From a checkpoint of a small transformer trained on Wikipedia.
Architecture: no biases in attention or MLP, normalized queries and keys.
MLP neurons of a small language model. Each row is named by its layer, matrix (gate and up: input weights) and neuron, and shows model dimensions 96-191. Each number is 128 + 32 x the weight over its row's rms, rounded and kept within 0 to 255. A neuron's up and down rows have the sign that makes its largest values positive.
Before each neuron's rows, "fires after" lists the tokens most often just before its 100 highest values on Wikipedia text that the model never trained on.

fires after: " |", " the", " ", " a", " The", "=="
L8.gate86 [138 177  81 135  80 108  80 149 178 107 127 141 147  88  95 111 107 138 170 142 206 130  98 153 128  61 145 150 102 144 148  79 102 169 137 121 111 173 149 136 188 119 118  77 143 159 113 131 140 149 185  89 114 128 176 152 146 163 117  91 163  89 148 165 142 154  53 125 130 147  76 176 109  95  96 139 158 168  98 180 118 124 119 128 130 130  99  83 133 109  77  91 123 158 169  72]
L8.up86 [ 90 130 162 192 124 140 138 123 162  43  95 165  64  89 140 161 211  97 115 115 134 155 154  85 129 140 165 164 107 110 108 180 140 148 130 144 151 127 149 132  86 184  76  93  89 108 144 103  82 158 121 123 165 134 168  40 115 125 140  96 153 169  84 114 127 119  92  97  91 146  66 123 148  98 106 108 135 141 104 125 173  93 104 135 114 196 113  94 127 122 182 107 223 121 108 131]

fires after: " 19", ".", " (19", " 18"
L2.gate99 [117 137 165  35 141 169 128 161 102 129 115 191 105 156 178 135 109 135  94 130 132 117 122 147  36 137  83 112 132 112 188  99 120 115  81 175 123 219 142  87 101 163 126 144 180  94 157 119 109 142 131  92 116 151 124 103 132 158 114  86 141 159  79  97  96 106 125 216  91 175 104 189 117 109 154 143 139 122 174 159 112 134 113 126 139  92 163 106 158 126 132 137 122 113 115 118]
L2.up99 [167 198  89 113 151 107  59 179 138 121 128 106  94 167 176 144 134 185 116 113 117 162 164 128 118 132 129 140  42 122 104  71  71 157 124 146 100 135 164 125 129 100 151 100 144 168 182  80 185 155 111 139 137 109 109 123  95 121 112 133 120 108 137 148  83  87 172 112 122  86 100 140 177 143 107 134 141 206  54  74 151 150  80 129 202 114 140  99 140 124 116 114  94  92  73  83]

fires after: "."
L2.gate213 [170 157 120 145 176 122 121 154 106 183 101  94 101 147  77 161 177 130 166 130 113 148  79 101 144  82 175 114 127  78 154 139 147 123 151  89  87 122 110 133 159  57 140 126 166  74 110 138 149 123 126 171 116  71 193 162 131 158 121 157 114 118 128 144 125 146 134 131 158 193 134  97 130 119  87 124 190  89 138  89 137  90 102 164 129 148 153 172 126 185 177 119 190 135 153 157]
L2.up213 [127 156  76 133 150 106 129  80 134 189  38 159 143 146  96 202 191  99 141 110 111 136 161 171 125 104 110 110  92 102 123  85  81 109 130 125 124 101  71 168 110 115 155 105 136  90 178 175 132 137 113 126 111  97 169 104 154 126 129 162 143  66 132 131 147 101 174 157 105 154 141 125  85 104 180 150  96 147 170 146 143 153 130  72 115 171 137 179 104  68 142 130 112 122 143 138]

fires after: "o", " Ta", "co", "k", " K", " re"
L6.gate24 [119 149 131  95 107  94 181  95 120 134 111  89 125  79 137 116  91 108 177 152 165 101 136 143  81 135 115 181 136 109 165 123 177 124 141  74  50  73 170 142 120 157 163 122 113 153 160 131  98 114 134 116 113 122 124 105 100 170  78 142 162 180 156 169 136 105 125 146  76 106 102 158  43 158 118 112 178  76  80 109 162  80 133  90 143 154  87 136  48 138 148 111 127 122 209  97]
L6.up24 [119  55 162 129 104 134  90 126  96 148 142  62 128  69 148 204 108 104 135 115 126 157 133 182 161 116 113 190  85 157 126 115 138  99  75 119 120  84 188 115 178 160 148  87 101 172  98 146  90 165 161  98 140  93 157 104 103 117 107 143  82 132  95 120 148  65 106 168 143  99 171 132  95 102 189 114 160 119  81 150 102 138 135 127 146  88 102 172 121 183 119 171 110 150 142 156]

fires after: " E", " ", "00"
L8.gate196 [160 150 176 147 167 115  95 104 121 144 168 130 159 164 134 150 141 179  90 161 116 162  97 156 141 118 124 137  46 131 124  82 154  72 141 126 110 148  88 136 107 103 161 179  81 174 135 109 141 141 132  83 116 183 109  93 128 168 126 143 137 137  98 208 125 148 150 164 153 119 135  77 154 151 127 142  74 106 167 122 115 153 156 138 117 161 112 138 107 130 103  88 192 126  98 114]
L8.up196 [ 76 191 163 169 161  89 138  98 104 136 108 150 157 216  52 153 151 120 145  68 180 120 133 151  98 143 143 154 124 119  93 189 195 119 104 135 101 123 114 111 169 121 102 127  86 141 130 137 144 126  95  90 138  99  66 118 114 186 219 153  90 134 116 114 157 145  91 139 171  61  82 141 164 124 117 145 113 115 113 180 143 141 182 132 147 106 146 117 139 152 163 130 154 123 142 110]

fires after: "s", "t", " him", "es", " it", "tt"
L5.gate320 [149 131 176 135 127 113  85 154  54 128 123 151 102  96 162 115 105 151 113 123 175 176 104 116 161  84  61 138 148  78  77  63 107 161 126 125 156  98  85 136 133 152 131 135 134 120  92 148 182 149 115 125 116 168 160  93  61  83 119 161 143 102  58 134  83 118 138 107  99 151 143 140 172 115 158 161 141 109 144 152 163 115 182 128 133 159 162 149 109 158 171  95 164 178  97 117]
L5.up320 [138  95 155 107 127 109  69 126 204 113 123 218 115 137 109  92  78  88 121 109  97 161 157 144 117  49 105 103 150 149 112 128  97  98 113 163 160 149 137 159 151 135 144 122 140 151 150 103 103 179 157 182 132 161  84 117  68  64 175 121 147 110 111 131 123  87 122  84 123 167  93 138 112 128  73  95 107 115 126 104 130 129 119  40 158 196 132  77 139 118 166 137 146 148  57 111]

fires after: " the", " The", "gue", "e", "ate"
L6.gate186 [104 104 140  77 129 145 140 135 122 113  84 112 129 120 168 203  66 144 125  67 108 119 181 112  90 167 101 142  85 201  96 136 145 101 196 132 140 190 165  85 110 124  79 146  56 161 187 144  80 159 123 109 139 180 139 119 125  78 124 114 105 178 157  70  83 170 155 121  79 175  93 142  95 107 169 144 113 160 164 138 142 146 170 111 160 149 132 105 167 150 190 127 151 153 134 207]
L6.up186 [119 115 103  77 148 140 101 123  99 151 194 108  99 152 200 121 110  94 151 113 147 136 124 222 106  94 127 137 123 129 127 118 111 131 172  99 176  57 147 197 148 121 153 120 134 164 147 159 106 174  92 140 119  79 135 181 100 142 147 143 156 112 128  83  32  97  90 111 129 183 153 132 105 144 100 110 133 100 106 133 157 145  80 145 114 104 156 101  87 139 128 120 134  57 186 177]

fires after: "s", " re", " in", " to", "en", " up"
L4.gate454 [138 144 134 138 194 150 159 134  64 147 160 117 132 111 108 103 139 187 112 135 152 126 115 195 179 161  88 132 146 140  79 102 132 141 102 202  81 132 161 135 121  75  56  55 163 125 150 154  99 170 163 104 135 110 183 153 127 116  64 115  70 184  97 162 113 149  97 105 133 117 153 110  83 125 108 127 151 150  96 110 106 150 107 120 147  73 162 172  49 185 147 128 158 116  88 159]
L4.up454 [161 103 117 110 164 101 130 133 131 150 160 141 170 188 159  92 114 149 128 144 108 108  99 189 189 141 165 130 179 151 187 143 142 141 112  88 108 139  99 155 161 127 111 118 158  72 133 114 105  64 137 136 171 166 155 124 154 106 120 130  88 163 137 104 154  55 142  86 144 108  97  84 169 153 152 118 110  64  86 158  86 150  80 225 181  64 133 121  76  82 143 105  63 150 143 134]

fires after: ",", " 11", "s"
L8.gate206 [125 103 144 121 103 126 153 123  99 146 156 163 129 145 114 168  89 153 166 126 149 152 189 102 113 148  82 122 176 141  92 145 174 173 158 185 119 135 177 137 139 152 119  90 157 155  86 150 106 164 208  40 166 149 157  73 124 107 151 123 124 141 143 143 148 103 155 110 161  70 107  77 148 115 174  50 121 167 158  79 124  84 111 137  76 139 159 155 103 146 136 151  80 113 115 103]
L8.up206 [118 158 103  66 141 102 125 185 106 114 107 108 142  89 115 143  97 187 179 112  81 130 135 143 125 112 126 145 184 104  68 125 142 132 150 202 129 160 146 111 124 110  90 173 115 137 152 156 147 116 153 149 165 117 110 130 109 105  70 105 100 115 128 168 122  76 203 120 169 147 132  74 161 115 149 128 177  96 147  92 133 116 112  95 107 146 198 176 123 123 170 163 143 129 145  85]

fires after: " ", " re", " in", " ex", " The"
L5.gate187 [146  99  93 107 107  73 147 139 141 114 104 165 177 110 153 143 173 131  96 168 145 119 118  66 144  94 115 112 109 157  96  72  79  78 168 118 112 145  54 207 161  71 121 128 107 111 171  88 143 133 190 162 123  83 133  89 106 189 160 109  82 151 141 121 146 144  73 111  62 151 138 193 198 149  78  96 130 125  71 145 137  98 106 183 151 117  46 153 155 144  75 111 136  86 167 114]
L5.up187 [ 81 201  75 142 102 154 128 100 142  84 101 149 110 144 124 117 177 168 106 110  77 115 142  83 140  76  64 167 133 131 148 166  58 105  99  63 159 127  56 131 131 158  91 148  75  66 116 140 127 116  94 134 141 131 142 110 132 122  98 113  83 104  88 147 111 167 120 129 131 104 136 136 190 110 175 127 140 103 170  95 117 117 136 154 191 145 136 101 163 124 153 151 159 163 213 157]

fires after: " 19", " 12", " 13", " 18", " 14"
L4.gate112 [117 146 110 103 120  78 135 133 111 114 139 163  91  85 135 107  91 109 124  85  29 150 159 110 106 130 144 146 117 103 190  70 168 111 162 141 100 164  70 148 143 179 107 124 123  95 119 143 154 118 120  67 119  88 182  83 106 158 165  87 145  94  91 117 134 182 156 103  90 119 131 192 136 121 139 143 138 179  92  85  94 136 154 122 130 162 150 169 142  58 116 160 158 125 162 129]
L4.up112 [106  77  61  87 122 114 106 138 155 121 162 125 138 145 142 172 137 116 123 111 133 159 114 167  72 115 167  96 102  90 182 110  87 120 124 143 177 161 162 148 159 185  91 112  95 164 175  97 181  90 154 182 162 158 116  93 174 171  87 191 128 169 134  71 111 123 153 117  66 104 105 160 102  69 102 117 116 122 111 107 173  99 169 124 185 154 128 126 158 122  96  76 120 115 132 145]

fires after: "\n", " (", "-", " |", " \""
L2.gate300 [175  79 113 150 135 151 189 141 139 106 106 123 117 142 116 178 131 157 174 126 120 110 178 161 193 106 160 133  79 100 153 151 120 152  86 172 136 179 135  57 165 111 115  95 162 124 126 155 133  69 111 153 150 142 110 112 115  72 122 140 139  89  98 173 196 148 127 114 132 117 148 117 112 118 161 111 137  94 149 160 131 138 139 159 142 141 112 185 162 184 158 111 166 158 118  97]
L2.up300 [165 110 120 148 135 139 186 128 135 155  71 105  91 129 195 151 101 124 160 148 131  50 159 193 146 119 150  88  98  92 159 138 110 114 138 200 105 148 138  88 170 110 125 113 132 111 135 139 118  92 132 117 106 137 113 120 103 123 142  90 167 120 112 185 159 200 141 170 114 149 138 111 131 100 129 103 120 100 130  97 146 140 145 130 143 214  79 116 161 193 165  89 135 168 166 131]

fires after: "\n"
L6.gate258 [175 203  95 100 156 141 157 127 150 150 114 157 154 136 123  75 139 135 144 147  76  93 115 144 126 112 197 157 136 132 112  82 137 110 126 175 143 131 121 107 157 141 103  71  89 120 131 147 169 112 142  55 153 124 185 111 114 138 115  87 155 120 124 152 129 150 132 130  68 153 102 110  67 122 157 157 103 130 127 139 161 102 129 146  74 156  89 142 145 146  63 123 116 165 160 140]
L6.up258 [119 134 145 126 133 135 115 140 134 164 111 142 151 157 162 158 158 151 103 172  86 153 132 166 155 142 141  93  81 157  93  36 118 162 102  90 142 107  91  61 123 122  89  99 108 104  99 107 194 128 156 128 200 105 108 138 111 181 124 115 170 108 125  93 108 159 122 125 134 121 113 101 127 129 126 130 114 139 122 108 144 109 131 141 131 142  73 120 146 182 122  90 172 182 172  79]

fires after: ",", " the", " that", " The", ".", " where"
L5.gate226 [124 117 151 123  71 121 140 140  65 159 165  90  99 113 158 159  94 157 161 116 158 124 144  90 140  99 165 139  84 113 105 138 156 117 116 131 108 133  90 196 176 107  79  78 107 155 157 151 135 138 173 147 126 203 165 153 146 138 164 115 147 153 118 154 118 126 138 143 108 132  70 134 104 127 146 113 164 126 160 162 132  50 130 134 138  97 119 145 128 176 194  95 112 105 105  81]
L5.up226 [144  83  49 189 118 121  99 179 106 103  93 147  96 107 132 124 175 130 138 106 153 166 127 133  34 118 155 154  93 108 151 120 140 123 128 150 163 137 124  61 136 108 125 111 168 109 170 125 113 146 143 156 127 191 105 115 137 146 128 169 111 151 160  95 151 189 152 111 144 115  92 126 153 185 135  96 187 215 119  79 178 141  89  98 146  82  95 119 141 173  99 157 145 104 154 163]

fires after: ",", ".", "s", "N", " /", "S"
L8.gate222 [144 138 174 126 129  98 101 155 137 118 107  94 126 157 124  81 120 156 143 113 142  88 104 164  91 121 155 181 198 117  73  92 190 129 126 156 159 111 185 163 102 128  56 209 106  79 188 132 141 104 128 130 160 121  55 113 159  94 103  91 199  84 122 167 111 120 140 128 104 121 159  60  90 109 163  69 119 158 114  61 176 108 152 143  98 156 148 127 146 137 116 148  76 135 130 122]
L8.up222 [180 122 210 145 157 118 118 181 155 117 174 169 152 151 105 190 136 123 148 124 124 161  60 221 112  80 152 142 100 145 116  99 148  72  94 150 172 125 154 123 137 120 145  81  43  94 100 145 179  98 172  96 152 147 135 137 126 101 138 148 165  98 117 114 121 133  85 143 146 164 122 134  91 128 137 162 137 109 137  92 132 100 182  89 147 122 113 133 155 112 157 141 136 149 135  96]

fires after: " ", "-", "°"
L6.gate248 [ 57 120 141 145 160 127 114 104 169 119 153 139 106 147 121 177  99 209 153 131 166 149 145 177 111 131  88 119 108 131 149 160 121 179 144 161  85  86 105 113 122 167  95  93 199 120 133 136 130 119 139  52 135 116 128 149  54  92 144 132 169 108 103 191 128 145 141 112  89  91 172 120 163 147 141 132 118 100 109 181 131 143 175 129 128 189 131 158 117 113  65 103 147  65  60 164]
L6.up248 [ 76 113 154 178 148 139  53 122 159 114 109 146 115 142 143 147  86 131 120  69 125 110  92 135  92 150  91 123  97 137 110 202 112 116 160 161 149 129 123 128  96 108  88  71 146 158 103 131  76 149  95 137 152  93 186 156 135 114 152 182 173  87 141 131  94 135  89 110 142  78 122  99 138 130 134 164  81 120  79 127  90  88 161 112 150 117 151 113 149 209 136 156  31 130 174 123]

fires after: ",", ".", " and", " where"
L4.gate383 [157 156 159 150 165 140  64  84  68 160 109 175  88 158  99 177 112 148  88 188 116 116 115 144 119 141 145 163  93 125 142 108 125 153 100 165 162 144 132 120  93 104 139 142 165  88 152 146 105 143  98  88 116  97 157 167  91 147 173 100 121 122 137 156 101 116  89 127  89 181 100 157 142 123 144 140 189 135 158 159 173 136 105 134  53 136 120 127 114  75 138 144 151 107 113 123]
L4.up383 [119 127  77 197 153 120  72  79  72 112  52  84 115 105 106 151 122  78 115  94 124 130  67  53 140 123 159 107 152 132 143 118  75  77 114 130 118  89 109 169 187 146 108 139 125 106 152 127  47 107 101 157 138 157 100 140 142 182  89 129 176  79 109 114 160  94 155 112 108 137 139 140 132 106 104  80 154  99 169 100 145 113 127 102 145 124 113 149 100 125 128 159 108 193  75 139]

fires after: ".", "s"
L5.gate17 [112 134 131 197 169 157 142 157 120 192 108 132 113 142 189 148 123 135 155 107 143 132 102 102 147 130  75 129 136 135 169 172 122 148 139 163 106 139 136 163 145 146 147 118 131 169 111 137 140  81 120 160  94  43 177 143 126 139 134 126 149 131  81 124  84 148  83 128 134 108 133 128 180 118 122 133 144 159 164  80  97  70 155  58 211 137 125 143 139 111 124 165 184 102 168 149]
L5.up17 [174 165 124 154  80  90  96  79 159 161 168 100 182 107 155 145  44  98 135  91 104 116 105 152 147 109 141  93 100 170 149 121  98 100 152 207 164 115 105  97 123  99 115 135 129 106 122 105 152  82 147 158  42 133 169 181 115 128 193 154 140 114 110 162 115 124  80 149 142 159 146 138  83 119 114  61  88 153 129 130 139 155 154 108 101 157 159 173 183 132 133 126 176 189 107 184]

fires after: " (", "===", "-", "==", "\n", " |"
L6.gate151 [101 140  66 145  70  86 102 127 143 135  56 137 106 182 140  84 113 111 131 133 187 186 148 126 133 198 135 117 154 116 169 109 156 115 172 125  95  99 127 156 120  79  90  99 158  84 114 116 159 154 161 151 140 143 108 157 106  89 137  93 165  98  98 160 131 163 159 122 113 171 122 100 104 147  95 137 141 160 122 145 113 145 173  98 167 117 117 100 107 121 165  76 157 143 133 148]
L6.up151 [ 97  92 105 116 204 177 116 141  85 156 131 182 189 186  87 155 156 125 125 114 111 125 139 102  69 107 130  83 183 153  96 168 168 110 181 140 104 176 127 109 123 179 117 138 149 127  71  92  87 116 198 114 104 185 171 107 100 105 145 193 175 149 134 165 145 143 106  68 102 151 125 122 150 116 124  90 109 140 130 133 114 145 162 125 178 136 174 123 156 122  87 103 101 115 162 134]

fires after: "\n", ".", ",", "F", " and", "|"
L5.gate25 [113 135 121  78  86  91  99 112 139 140 142 141 101  55 123 171 127 121  90 148 190 147 146 139 136 104 179 121 157 113 110  89 153 177 130  97 138 110 152 110 104 136  57 120 106 152 135  50  81 114 130 158 181 100  77 150 194 203 137  91 129  84  83 116 204 159 104 126  79 143 148  95 113 123 180  97  67 152 140  85 110 145 168 159 134  81  79 113 145  93 114 140 136 123 114 126]
L5.up25 [131 118 209 105 129 120 118 161 191 116 147 111 140 156 136 171 173 158 135 207  92 146 134 157 128 112 108 157 101 136 185 137 154 105 147  85 110 118  96  69  90 127 156 101  84 118 112 121 104 148 154 145 143 190 194 191 154 119 161 151 104 106 122  99 216 141  77 141 119 153  61  98 157 194 139 102 171 138 120 133 145 120 122  77  84 159 184 135 106 104  56 139 102 133 150  87]

fires after: ".", " the", " The", " On", ","
L8.gate219 [127 133 114 114 142  99 133 118 110 115 126 115  46 166  98 149 122 124 168 133 164  82 161 144 112  93 172  75 151 148 183  77 133 135 168 128  76 155 150 136 209 151 135 111 113 130 113 156 124 110  98 127 108 161 141  64 105 142 124 176 115 144 134 132  98 160 124 183  99 143  98 142  98 165 181 143 148 169 172  77 147 110  97 169 155 144 140 161 129 177 100 228  67 168 116  78]
L8.up219 [156 146 140  88 109 174  61 107 102  82 115 155 131 134 151 126 183 117 143  59 103 113 134 141 162 125 143  89 108  89 123 122  99 144 191  91 132 119 126 139 129 102 175  77 106 124 156 125 167 141 138 111  71  69 129  42 153  93 112 151  96 103 136  90 106 142 151 145 143 136  95  84 140 139  90  53 186 156 169 120 156 117  75  97 134 131 148 170 124 136 153 110 160  95 141 135]

fires after: "-", "s", " (", "S", " re", " S"
L4.gate140 [118 101 110 176 146  60 157 174 125 131 122 120 151  76 120 148 148 197 165  84 146 111 142 104 118 122  88 114 172 118  99 141 110 122 149 148 133 157 169 142 110 108 131  64 131  90 137 110  76 122 119 183  91 100 116 119  97  99 122 144 106 129  99 155 153 103  96 111 130 132 116  80 102  97  90 119 135 166  75 189 125 161 168 164  98 132 175 158  39 149 146 176 145 163 121 107]
L4.up140 [193 121 135 118 180 122 113 166 138 167 100 123 191 100 154 101 140 121 143 132 148 112 104 148 125 180 124 161 179  69  46  80 145 108 138 172 183 129 105  88 159  82 105 108  79 118 142  87 191 111 131 161 179 124 145  69 152 172 201 163 128 105 151 164 137 129 108 119 136 155 162 135 133 204  95 116  78  79  57 155  82 120 137  88 136 102 104 112 145  98 157 161 100 135 145 124]

fires after: "s", " in", "ing"
L5.gate238 [108 100  95 155 149 126  75 133 116 105 110 119 146 116 145 150 152 138 141 147 112 175 159  94 115 141 176 122 118 157 141 110  49 123 123 114 116 119 128 136 164 134 126 107 130 144  57 175  85  87  96  99 112 131 193  96 134 136 148  85  49 165 140  84 131 129 136 111 189  67 138 113  66 140  86 174  93 125 103 129 131 170 108 171 162 173 113 174 100 200  77 138 133 177  78 127]
L5.up238 [179 157 123  74 203 160  57 111 135 139 164 103 154 162  83 112 108 107  92 125 120 178  79 138 117 139 101 119 118 141 179 137 154 147 135 115 114 124 139 130 148  78  87 153 166 147 143 108 178 144 130  88 133 156  76 101 125 138 131  71  77 135 123  82 193  86 121 177 100 132 196 114 140 111 109  86 123 107 115 135  85 127 124 144 178 135 110 125 144 136 120 132 114 107 134 129]

fires after: ".", " on", " ", "-", "e", "p"
L5.gate128 [104 152 125 148  99 159  59 108 120 185  78 143  90 132 121 135  99 128 156 161 152 154  98 144  81 108  76 173 149 137 115 131 149 147 105  77 145 137  84 134 154 123 107  73 137  85 110 121  72 161 183 164 153 101 108 193  84 105 137 165 142 143  94 133 143 157 140  90 149 113 159 137 144  65 107 108 135 102 111 124  67 102 153 101  96 134 111 111  75 163 158 110 123 120 145 121]
L5.up128 [145 183 157  69 102  88 165 108 157 172  95 152 123  97 138 109  59 126 169  98 130 116 150 133 140 128 122  96 173 120 124 124 112 162 121 131 185 136 111 130 106 123 122 142 142 125 156 188 129 129 141 130  73  91 151 109 174 123  97 163 115 127 144  97  69 129 123 125 137 168 153 147 155  90 164 128 165 141 149 160 108 140 122 111 179 150 117 172 123 147 124 158 131 110 144  82]

fires after: ",", "s", " f", " F"
L8.gate421 [101 101 121 104 124 103  95 131  90  97 136 122 166 105 125 188 143 108 132 154 152 143 158 116 107 169 127  86  99 143  94 101 143 157  75 137 135 130  88 158 125 115  99  79 197 183 134 128 124 186 129 105 155  66 118  82 139 124 131 175  90 150 121 145 112 147 120 129 102  81 127  94 168 170 110 169 140 122 145 102 169  62  99 128 126 150 142 151 160 156 148 126 125 169  96 164]
L8.up421 [118 113 127 127 156  87  74 126 111  90 139 102 120 149  65 133  83 123 114  94 141 146 147 171 107  96 144 158  71 138 145  86 152 141 138  84 137 136  90 131 182 143 104 102 151 144 145 146  85 177  84 129 142 114 105 126 135 137  83  99 115 143  65 141  58 122 169 178 136 150 158 152 185 149  97 208 139  62  83 149 154 107 102 139  91 164 116 119 136 184 151 136 107 197 155 147]

fires after: " the", " The"
L4.gate144 [173  87 200  94 103  82 132 206 187  86 115 150 120 124 137 152  98 128 109  88  90 105 120 141 161 156 150 112 102 112 119  84 124 178 138 137 107 123 150 126 145 151  60 159  83 134 133 142 117 128 136  94 142 184  96 128 118 148  89 106 126  86  86  97  73 127 100 195 130 106 101  94 107 154 107 113 101 168 104 109 138 163 113 204 162 115 151 133 104 110 132  98 166 122 131 137]
L4.up144 [110 159 128 141 146 170 133 115 122 165 164  94 132 143 188  88 156  71 152 185 137  95 132 149 107 166 127 101 146 128  96 109 112 143 124 101 158 159 144 139 165 157 164 124 129 120 132 100  91 129 145 154 106 159 160 133 121 133 156 129 118 106 129 118 105 137 159 135  95  79 102 159 140  98  93 147 130 115 162 103 120 176 147 154 138 133 151 113 128 140 186 154 114 135  54 103]

fires after: "s", ",", "ers", "le", "ies", "ence"
L5.gate183 [137 105 107 105  97 110  69  97 117 142 147 108 155 108 173 158  97 163  90 120 132 102  97  92 172 152 150 112 154  68 145 140 111 158 114 192 167 201  78 227 133 119 142 128 138  81 149 105 121 192 116 169 146 131 123 115 147 121 170 179  72 105 147  97  91  89 101 123  88  81 161 113 111 129 133 153 207  91  94 146 119 131 190  42 113 114 149 156 129  93  99 126 139 115 129 122]
L5.up183 [165 123 157 103 102 147 143  49 138  83 160  72 155 166 109 167 131 121 113  77 148  87 148 111 104 200 147 193 124 129 115 197  99 155 123 123 161 152 114 124  88 136 105 145 104 144 160 129 180 181  62 144 175 101 151 141  90 122  89  83 115 111 100 128 109 147 137 194 105 171 162 148 136 101  97 157 151 170 130 152 149  99 149 111 127  91 145 139 119 112 156 155 127 106  73 131]

fires after: ".", ",", "\n", " that"
L5.gate1 [130 121 149 144 124 153  66 151 144 109  68 160  76 122 116 155 153 105 159 156 102 132 126 130  87 188 133 161 150  90 127  82 116 138 118 120 131 170  80 120 103 101  98 150 111 133 121 149 177  82 167 178 129 164 162 185 143 122 176 175 159 148 182 135 137 168 129 178 124  58 110  64 133 131 137 191 133 114 162 123 131 148 128 167 154 152 117 172 176 130 154 146 139 121 137 200]
L5.up1 [110 107 159 144 155  99 171 204 132 208 174 121  86  97  81 130 140 173 150 127 145 123 154 180  98  94 155 118 112 128 120  64 170 162 132 166 138 125 147  56 152  90 166 149 111  87 165 107 199 159 130 140 156 147 166 135 104 120 140 115 141  93  85 152 101 124 130  90 130  91  91 123 131  96 206 106 143 121 104  94 135 154 140  84 147 154 119 125 127 167 151 149 148  74 105 122]

fires after: "\n", ",", "),"
L5.gate374 [166 134 148 155 127 151 116 156 132 135 125 102  65 116 156  76 108 173 143 154 127  84 149 174 135  90 122 144  96 125 189  90 167 165 110 145  87 125 126 116 185 148 102  98 147  94 194 118 158 102 124 165 108 170 144 159 155 102 195  98 149  93  73  85 189 137 161 120 140 113 148 123 169 133 137 126 125 122 194  82 140 102 135  92 104 119 109 166 101 155 119 148 137 129 123 106]
L5.up374 [ 98  88 165 115 129 130 134 118  88 171 128 107 147 142 115 158 156 110 121 111  65 152 127 112 156 144 155 176  85 137 156 108 148 109  88 111 144  83  65 107 113 194  83 102 166 125 125 109 103 122  81 174 128 159 126 174 156 115 130 143 131 110 133 112 202 214 121 121  96 123 119 115 163 109 148 144 127 149 176  85 124 151 146 171 136 126 111 159 181 104 126  98 155 152 151  94]

fires after: "e", " P", "s", " S", " p"
L5.gate270 [119 146 147 133  59 150  59 150 116 102 114 119 128 201 148 116  80 156 146 118 100 120 119  89 151 139  63  68 119 101 165 118 129 117 154  45 161  99 140 113 142 150 108 138  96  70 166  97 121  62 140 124 138 124 148 191 146  64 136 159 178  81  90 146 134 138 151 172 175 114 193  79 136 133 105 124 161  81 158 185 103 129 107 140 172 156 117 142 141 127 169 151 159 159 146 130]
L5.up270 [107 139 135 113 117  88  80  70  84 138 200 126  66 169 116 150 165 124  70  72 135 120 140 133 133  84 128 170 129 143  88 134 141 172 157 179 115 146 118 111 160 168  71 185 157  97 161 146 142 159 159 172 131 128 152 160 159  87 108 183 142  95 138 114 135  92 146 200 159  86 200 123 123 129 157 110 103  67  89 119 130 126 111 161  80 134 159 143 120 156 205 151 119  87 150 106]

fires after: "s", "st", " st", "c", "ut", "ers"
L6.gate28 [165 108 118  95 103 133 102 153  72  63 187 117 129 189  98 121 170 158 147 108  94 159 134 171 111 119 111 151  88 115 104 153 154 105 125 120 125  99 112 113 124 104 145 130 121 138 107 191 108 111 150 110 181 170 167  99 154 173 102  99 102 120  77  73 115 121  89 107  98 119 140  99 146 113 105  68 111 217 123 165  76 100 153 131 130  92 137  98 132 125 105 144 156 145 120 130]
L6.up28 [142 142 132  75 113  89 142 193 144 130 135 133 149  53 123 178 155 104 179 110 134 165  77 120 128 116  91 120 113  38 134 152 108  95 162 174 163  79 142 154 156 126 168 123 114 156  77  92 162 141 131 151 178 118 144 114 107  81 112 144 147 180  98 102 148 108 131 114 113 117  87 117 116 122 167 146 135 151  86 111  85 174 143 151 123 166 158 140 137 116 129 135  50 131 129 126]

fires after: ".", "s", "f", "e"
L5.gate159 [182 124 189 154 161  83 166 156 112 142  62 134 120 155  86 134  88 144 156 121  58 113 146 139 140  44 158 165 163 151 164 125 104 136 164 141 112 180  87 110 169 147 111 119 149  99 145 112 130 139 183  73 188 130 136 143 149  86 124  98 137 151 103 162 126 117 109 150 125  70 119 128  74 151 120  95  91 119 136 155 123 110 160  89 144 103 150  57 173 170 133 117 100 130 134 143]
L5.up159 [121 174 143 149 121 139  84 126  60 111 153  90  65 149  96  68 129 130  74  69 144 211 110 148  72 115 116 139 160 128 149 103  89 106 162 127 125 157 111  91 156 117  74 108 124  91 109  78 116 127 184 115 155 126 157 110 133  98 123 172 114  44 119  70 121 129 103 144 136 148 118 161 119 139 135 142 101 161 130 162 144 115 135 148 105 100 131 203 207 162 164 141 112 134 175 165]